config.toml
num_hidden_layers = 10
num_key_value_heads = 4
vocab_size = 8192
norm_eps = 1e-06
parallel_block = false
init_std_qkv = 0.0312
init_std_o = 0.00698
init_out_by_depth = true
optimizer = "muon_variant"
learning_rate = 0.0026
lr_head = 0.00545
max_grad_norm = 1.0
final_lr_fraction = 0.03
batch_tokens = [32768, 65536, 98304]
doc_mask = true
MLP neurons of a small language model. Each row is named by its layer, matrix (up: input weights) and neuron, and shows model dimensions 0-127. Each number is 128 + 32 x the weight over its row's rms, rounded and kept within 0 to 255. Numbers have three digits each.
A block is one neuron, or neurons of one layer that tend to fire together. Before each block is what it responds to, as a language model described it from the Wikipedia text at the highest values.

Table cell separators right after a row's leading name (club, player, candidate, "Total votes") in sports and election tables; also gaps or "as"/"·" after names in lists.
L2.up199:140160164202111093129166065112112068103107109121139120168170158098127168095089154100161123178113125128178160138135121106148101120151061116139089074111109170099124159117164154088179108113168188096098111084172107164057130126136147095175158159162103131141123177090163146098140110131105086055095142138094154122129109147126129144151124149110114164144153152114125197090141147112154134138173
L2.up350:172143129138135173102142176128169078094143103128124163088192129089159145100175146046157126119091153150100144086158143089107163184142191145092158093154144099137103113118174100130157117126107187144076131147125146105130112082158168141142132135171103070150128138088136125118147104121161101111103120149086103125081157104063164090157214106148183139107144127144051119090114129131135142193139
L2.up397:175101134163208129141110090098122135134112179137196119163127100102103154166086158101190120102133162131139111117189122164111149118088143141100132062096099160084129142133164060158132130112106142120130106093149113127102123138154155121142116144130074164116202207161173170175149078140130116101187160106083082114118120074046187134104123120102093096119147142089118144094163128131117138137137
L2.up432:095157147148135113154073109192118126157162121128149107159133170121187159081109121115122172102154093167082117125150151092123136134144182177165058112116147185147141148165170072073074089174090120111091102123136154079087071109144086096149076077104116121119123135106120067123144160129147184119073094128135143179139131161099163061141136143141126114141118180116132126043133128112098220095105
L2.up437:155124118159123099164105192136167195108138175127193200202187121177144134138152116148180162099135112079102137141143101206125132181099118118076126145081162139101137125148171122125099176145092097078110153123117139147164126075204075099125162158111059087128137092085167138130115131129175153117148155137148080113163170161149144124151138126090099157072112172109085083129124177163101126088120
L2.up447:182125179193165129147105115166177125117135162104148119166123126131111147164130071128103162137062109157131146175127133104116162135101103162112081091083138112131120102121118113080132090136176151135101158185154169082146101133144092108086126117146096157098179180104130112118092085138137133152101089083092056132129146163120121127152148087095117151173102129103095064088100158150136127132104
L2.up551:116159109119172135091159080131144178102099112181120099052131122127135134095078058153127150111120115141147101069198111171112128125118134127139128148108123194092105136126118183116136145172128113129074131159199161172105159123064129083043131134088136129089131122147164080056059103097168117185089166170097122135123103177161136115091135094145153120134068136158141113127113113122141082138207
L2.up556:106132146178102125143157134127116120143160184145104161101215080171140143104107160098162114110131161134117166042150111191082173117163157138170127108101124121123131059138098118141095105115105132152132100152129151117132178145138121090124150189093126144093121193122156084201121144122143145141107161135102114124151143090124125084123133127162160107094057121127126122110072138141192051123169
L2.up570:158154136174147093184114104126180023083094117140132118162167140103103192111096143114157143134135160128170135034164152129086168130186162141126122073144146165111056140116147068119186095118018097107112117159178147130119086107082080133101148072107128079141126141104148064096103133122104120142099160109126130110160123148139143108150171116117131187149116112183112151046110147145094095141160
L2.up695:113220083142092056106135110137164146110179081140178145163144145106110105164089136146159149108169117093162156076087133154148156110145147125151149109084043109113174152096144059070189140193089120105171144103111160058144116145148136171130177104158160087119145155106093137125127146171070183142063086181142144107154137082107111166124068108131146144169101144116122102149170138126078066122117
L2.up742:103139115134083176109113177132152103077124098162161176091109063097134151114106157142177185134155147105113156064188124079123133100111153142133133118155120135074128172140148111129108078111108127063096140131151100133176146122130074109060174130178099112135129137156130132095096183097192132123119145105134159193195101078170149154102184126135082156120090167200124133111106091159148150133116
L2.up815:133152195131124104185155174064081109133155128120118142157125161164118119150115130114163197141102168181134165120176173110155203121118127183154143144095135121134100159100125171078131162050112069102046159136133114168080122120161086102128148146086116066146159097116117083133098199144118146131157144099120140108171146083122124147148111130137119138114144134140076155135122120179082107150132
L2.up838:103126132204099149074127075138130154116172138194134138138163132125152147127127137102187116110176137124066126153116145085150135128193130107111091100097172105100148123113189102126084098174075113101105177138152062113104167126135114155185112098064163143156180114115119117130064126119132185110106151134099091182072136116131136060099114156095156192185139155141151135151129155154174193137082
L2.up879:176197123126092141084219143092104066140069120140155111120153098105124145109115114133127133152138102117105153097181130099151181127160134094133129135146150166116075115152055156098124132138170080115085118153183054112105180107118126144124159122164073103105120130093202131103081152158160110155138182091100156137172135110171110113175118096082217176117155139115136146099176119133087092166130
L2.up964:170101175104109157118152177130139014120118162145134142141101183120123187109122147100176131161153118121104134068121064121149147164097124092141147097170136168116092093155192125132133171166112139078172083074168104099094132106164132096146120164148130092126182131094165104161116125090126173083175179119128141163108132087099157113169149154154148165121082156116144164068169136133147124129115
L2.up987:138125123148187154169085074089156134102098112112140151124142092141163107073101169122108168067158110109077155146120148127116150138198053156174179107095132131113198147100134114124107062149102152161143195103149120095151206085115149087135167137122104114131177138122145126101115086120170160187144132141073142153094114128123164117069072119121097163140145122148097131089143067169157153108153

Fires on the token that completes a noun inside a prepositional phrase, often a plural s or ing suffix (visits, reasons, on his return).
L6.up291:140160077133092093104143168104113173160017163116076082136162090121146077131135102195091166112140127147149096102107188117130121119140060125147176071143065129080127127101154121125116100169150211145135101138068148147146117111172116107108072108179153093189092114202082122191074171128132151121097098120091131165149140131108164174129109163082133112089138080089096149091169186121194119128174

Prepositions, mostly of and to, right after a noun that needs a complement or source, e.g. residence of, home of, according to, due to.
L3.up48:104109079111171142167172152115121141091100163075128126149047088139138133174137182114141151181184091157101121129117129159102128099182150046121116126112127132121162066143123167107113148113082128126145095158122151185118117139140170113165159115118074082162093122153155081153189144174149147144102149147117100112218100125108122149149067200145110166132132161121160119113137186134100137107133
L3.up117:144150089130159162165126119167160122078123089120064101119142075167107135129100179134185144156130101151122154170076122135085120141142125109102120118136062122141119113072149101129167109147116124120129116053140149142114125129076168117203159080136129062092115107083083087129169102089110176132198118153110146157134083108103135140176121158096122123130127121112162166101186153145151140205116
L3.up545:120106071160161193225135097118097142142141119103101126142144132092117114162108149142167196175156144125214132053121133221178130063166131155132099139109075118078140194135143160131130168175115109106088119144106136047124095122129090046091129175138086083136155155132169115135093125136181176086144095123114113113137120136126106137123088127118123198123174089117139164134066160112160118108124
L3.up732:109136104118161144140151089176132122109125107088166161109117070115152135120073173151075163169172087116127143147142106117133146154136092100110137085166061160133076130127125133165138145117070109107157157098123113154146130191146131187160137128127048069162057141119093115143176123171096135147109188080168090105182149120125097128072089131132140195123203129130173141136141101200131110081148

The pipe separator right after the first cell of a table row, e.g. after a number, rank or name ("| 16 |", "| Rank |", "| Harold Keenan |").
L3.up187:153094103109178176101112132063162126089153115127173155151134171118065137153118112119120152192154151172126101084164164143145161102159143157118148108158136164118085103095149162103140114104110063138098095140090118104043128115105111120072126128057137125120119154161157131124102086046148132112125149130107152118110087159156139133090089113130124157185173138147120205061162151109107079118071
L3.up509:150129163161166170131101121121144131141085130110076122187149114155148133109117174119150121117120131154093118109147121087155142160122094146127090098083140147127125129157205119120134140161167064139177128178063123072134144153205097149073147143098096128100151146100132131098093145134217193100131084117144123123118206123088084157169113133105098128146102172120141194131100152184130129109053
L3.up850:093105186109100116116109101101127072106117106102140149086165143122054155124112191105164138122092120109154185133158155172111174122107105153187160135151157152130092145129168121107120150170101104104095073129125133129143173136109095127096161192142090109139153181114123162162107104181157152093117100138088097219101132062114172115131096147158108057134141203128120176110138122140101144118114
L3.up968:144061117168150136176116156074154097123216154103173137146119143127159133120112113090161143114084142218148102104178188111147149177146114133096136141146099132114115121167125084120118049094134103080075165155112112124143154115159107082112128114146144128115085189138167120104125151178094139131098128106124064132144123121091114125157158020117116189129147191153116117093146097157106075088115

Function words and suffixes that link a noun or verb to what follows: "of" after reign/son/residence, "to" after sequel, "that", "-ing" endings.
L6.up551:130110094164201131138113162102106151122136142174126139105056113099120158064139135156141168132079146089105134129156106142149140122102124074128167150122151139139108183074121148067147135107112060126143136130117153168144089158132121116160172141096115097190160136139088115109171076110141190154099138113148154151160181154136108150168074137171138081146234082111156191113209120106165131162149

Separators or verbs right after a completed proper name in lists, tables and prose, e.g. "Ballymena United 0-4", "Jimmy Smith –", "Mayer ended".
L6.up132:110108103139131117109107125166136120092124175118125183110154155090131165096119120132129123094090113137102063087161103113141092160065172141137192104147118101120124092181138108203132126145113138067134170090137014106058087159164051093102129155130207110095180160118125112125102122128165177148106185120128097173092105139127162121134149101141110157133164105132114113119129148057217147067118

Mostly he or He opening a clause in biographies (He enrolled, he signed), plus and or to before verbs, and he-pieces in heart/Hesse.
L6.up114:171104147062127103107206162111182118116065163148160119146177119127194147128100099078088138097128106123159111083166147117120122107110198133130126119079178064124085164158147121120140188141099135101072145078119110160140131137121135196113134120134139085146175114158108122153120118167144119191090104101123090183157122129156097182156140132134108165127095119073037155081115157130071091142125

Mostly "of" following "the" plus an abstract or action noun, such as the use of, the release of, the age of; occasionally "most" or "number" after "the".
L2.up28:116121141115126115139063136172075153071136121086092134143094150121103134119111152131072102096096090109160103188163113100074151115102164117153170122110153151122084113130112118144102081167115097083087136103127183124140076171173082157154186155187097114113130116080109137049120118082159135143167135087136128142147125135139101170132120127103149176146200074097019153091148165111188094125143
L2.up92:131070118096122125104102113143107099166160151118218141139105136123163083171136109108162139120119069186127114158183088159127193112155123086152137177124129105175153180135125132107060121156153093133135124121182140077118133133196091144158113142186137123182125121130114142075147124124152121152097196139098106160110142150087097072185044138081119121119099161176071113129165213109112150103155
L2.up117:131075118128169149124112141150166122096146136061056119119119133108152137086152148095143152085147121126190141142140135111147110114114138136122066101140189086100095112149084156114150123127111175149151159138165142150093045137155151083090130149156111121160073101103141031064183136134143197166093112156092096190082132147076077149135062139136144102128110100066092133140076160172111103160129
L2.up159:125148113111104139193099152107144139131155104198148090169141136131164134155147191098106142161096131122140096102130069102145115119105087116169121159155153193105132100133142081067142094100182174144152166102105102152110155158170167067176146129131048127154112105132117100140131108205161110165118093139086124080113148120146079135156110151095151082109150110149072176180082111127091159151183
L2.up244:152145123025130142119098162099111146142116158148117175143142110126092095168119160119098108102108164120078091153125097077081134120141087087174149131117075083164117161090124112118110155141104112132098084118108179087105174152118148159210165116085069098142159129125137092133108150127171095154162114101116093135160083069125149129123136118157154154153127147116166123154130217157133122115136
L2.up276:118182135139153109141132169146143099097098127096106184197097116149143169092142175133144137130080129171081183118116115180121132138133072091156142170156151158106147068146086170118094055107084118166144151142073124113082115127128165163109111152127160148153159166133125113137165109086144117156113142164147125104208140176110137167128197139096126146131093187111165100144115213129060070074148
L2.up418:169159147142138202140150097139116197091110136074059058110142088176122120115140150089144127122170131138124121162151096098069139147137138106084136167110182097178149082095099144142250119185170119097170092061100129208082094101103114152107158124106104128126106067181122137111092144118082116153137115131092119134164116148104120063197198131119155083158135139113159133095182133119176100125161
L2.up471:124160049111184140121092175054152095111146167131161091085136155121077145097113138135135141146154083145126149191244051151132104100119111144150158098191121144161094099135143155127126123128141088099129131147129113137162052186116086130145161149111122121135109176156126096094145115038163171162135143075160131141110148141127104101136079049116098088100106139148123142126110089115114115124173
L2.up649:144151113115137120174169111066185108070142104198153106126142123100158120171086106104144122130171161140169144120082213093169133161123161106187176141139067153124099117138112147150144044159097136151132157154130085143126127135175103134106110075130140132159126113110143084124129120144145107153109127125150183117135091108087090140112083106122095119078104155118170098167160143113124073167125
L2.up707:140126110085119123135081111135117131099159161073133158168139064113133167156150091093105153110120128146100135127122126161093089154129121102135137144111096109132152143075118135137044167175093121120072104125125092181170090138199128075116157101148086109161216116187151105111143172067175115158164153128118091107181132087173097090111057142094099139152146216127163126142172106113196153194136
L2.up836:087175109112168146085169131144202122086110186134150147175137090100151124113110124136109181114099135090133113100168095141074144108119159079098125112191132143089054151120154153144150157139164146073139129160075146123099118121128104146160148191055144119135186109133087154145149145224177134170107115118088117102188173123133110131185101090092168101124097148108089157119136148104143136093109
L2.up881:140122130101106047159047148090155164140115160111162152164117178097143159105133173102136068123153150099105113151164135103094100070126179114193164129120142097069122119144192135064178149150144074106087117139117119156177115184115160168131190132138122100133131164142154124106092118109165102148143125087122096136193082137127110122098039100060101132085223122152121088118102101088164097176102
L2.up884:161165086127156167111091133076112211116107125119095113146132116096207124104141147091085131081142126066099134101121127115129096060113153082116132169122137141087107146121102192138108113144135150133147181144082142117046180142151136137151115142137100146149136208123074085171177107177126146182066128129190134091205121086141077084122066076093116129085116188104113125138216146146092090129098
L2.up909:117092120112165128100104157131117151144127096133109117126115107162158100072131087087131192164131114121170157115147146146145163086162089088115067120106137134151099153109165091123141106135152039116154145135169091077093172107186182125112095154117097139147143173144094081093177157181190170122152176095123144185197130120187103128143084087123133118150118145136071134149132150124082085073117
L2.up977:137129156121128141151075187125128122141153178175163113156111105156102138137163152116089128090136187148134087171120071132165144075132141150199152165125147097109148141134113147125113093143112165123136131075097064113092058152152103163113168093104107115136116175132073055104118073149135129119126090114153138123189192110114142152097109126122104137146149107131162153127116158128116105111166
L2.up1006:128128082051144131177164119136083192108136139132152122123186142126192174173135103066101092107111186160099173116143188139110138140135045150141097154130159117086123135119144156140120070109084106137081092160118087152101149121140179132077116140134079153198102142160146183157185131145130115090153163111099129131151143079148127145146132108140127144105163143108114078122139081125097093121130

First auxiliary or finite verb right after a clause's subject, often in that-clauses: was, had, has, would, could.
L3.up533:115093178108109180128169156118157144093101142147148160123122164166138127077105119098079122125127136107085199123121116113129128110070100166105134135136124196112116127130105106135115070104089123107139145151118109123114039130146159106184119114138108152125116183136106134123149108120143144167102197099111133156185113072090168149169050128106149092196159114099108121141133113163183113090086
L3.up663:161132131100117117185123149167186116130112126093092101135132150144185140130076119077124089194114058152121109118158152152205108092163180083175149097118061134104156145111117117103156126092099158115146113121141108127148130151128061102103132176155143089087152153098150099155136075092170174196132164104045120134143137068091140138169066095136137205109122090096142152087126148120150083081121
L3.up678:139170180149108091124057116156172176204166141149136114158144122110151166000079166093172131101138102120086138137148143131163103091139129057136137140177122164130113129125116107147148087098112092090122153136148145129155083180170132142112133117138147149165164129137121145183174095089168170126112121097116151170106160122129099103121099227090117077150164145115120120151120100132077051148073
L3.up971:130168120118079145166152174167121164159080185131144134114130147141156165119147096083079137115163040118136122137108087133087152156119114187118046207080105153106119146126157110171123104077088148160114159074159127143129120174133133146112128139148138130141121129148135122166116116155178166138097147116089099125092109086110157114146159136164101145170122163075122113121128168067138106106138

Final suffix pieces that finish a split word, such as -al, -ic, -os (Environmental, diatomic, Panathinaikos), plus the last word of fixed terms like digital download or tropical depression.
L3.up118:118140088124135125149137104125143158121171117161101114079138157161207139183140134180094137195137156130135148120086142129113128096161102121153135094092109132111149085099056201189095144173144163130065127172138123136147081140156187124067175174150120124042108127113177125136105136140157168103158137118124161057071062115096115090107120114125171037083125142082120112138159078115175136119090
L3.up367:135090067122159104135136128119139154081152084161128124132123182075119125108129107165163140165217065138117061102139156114160112183174152163123173164143123103071073143064091138174181173109120123122060184120089151074122138138126167110099116132144160101113104174122102148139135157078160146109111115104028119121136092115077135114149103099144147029113147117072150084066149138105161136104100
L3.up636:099110099134111103170178112121137156104101154148127150130152144097141125208147171085100147133125121137138110106104147132123183100107156112085129100115184124130129138094096202158144161086164112099080131126113158122119141110118119099186122141129106098168207141110110163155162068115089177145128111135076168114178152100103071062216167184055159099123141107122071097091143099062138188104145
L3.up752:104092120083134149161088113152127177081108114133152158058188123147137125149084185156099110102136148128142131170128139158156090146162170134058187123121104141108123091102078079197136109132103141085101149141168126143079168087105137136106134099140135139136120139094196143162193100186089231181112129140070158115159150113064149071136161195080136065094108169130153122090136170085107183143066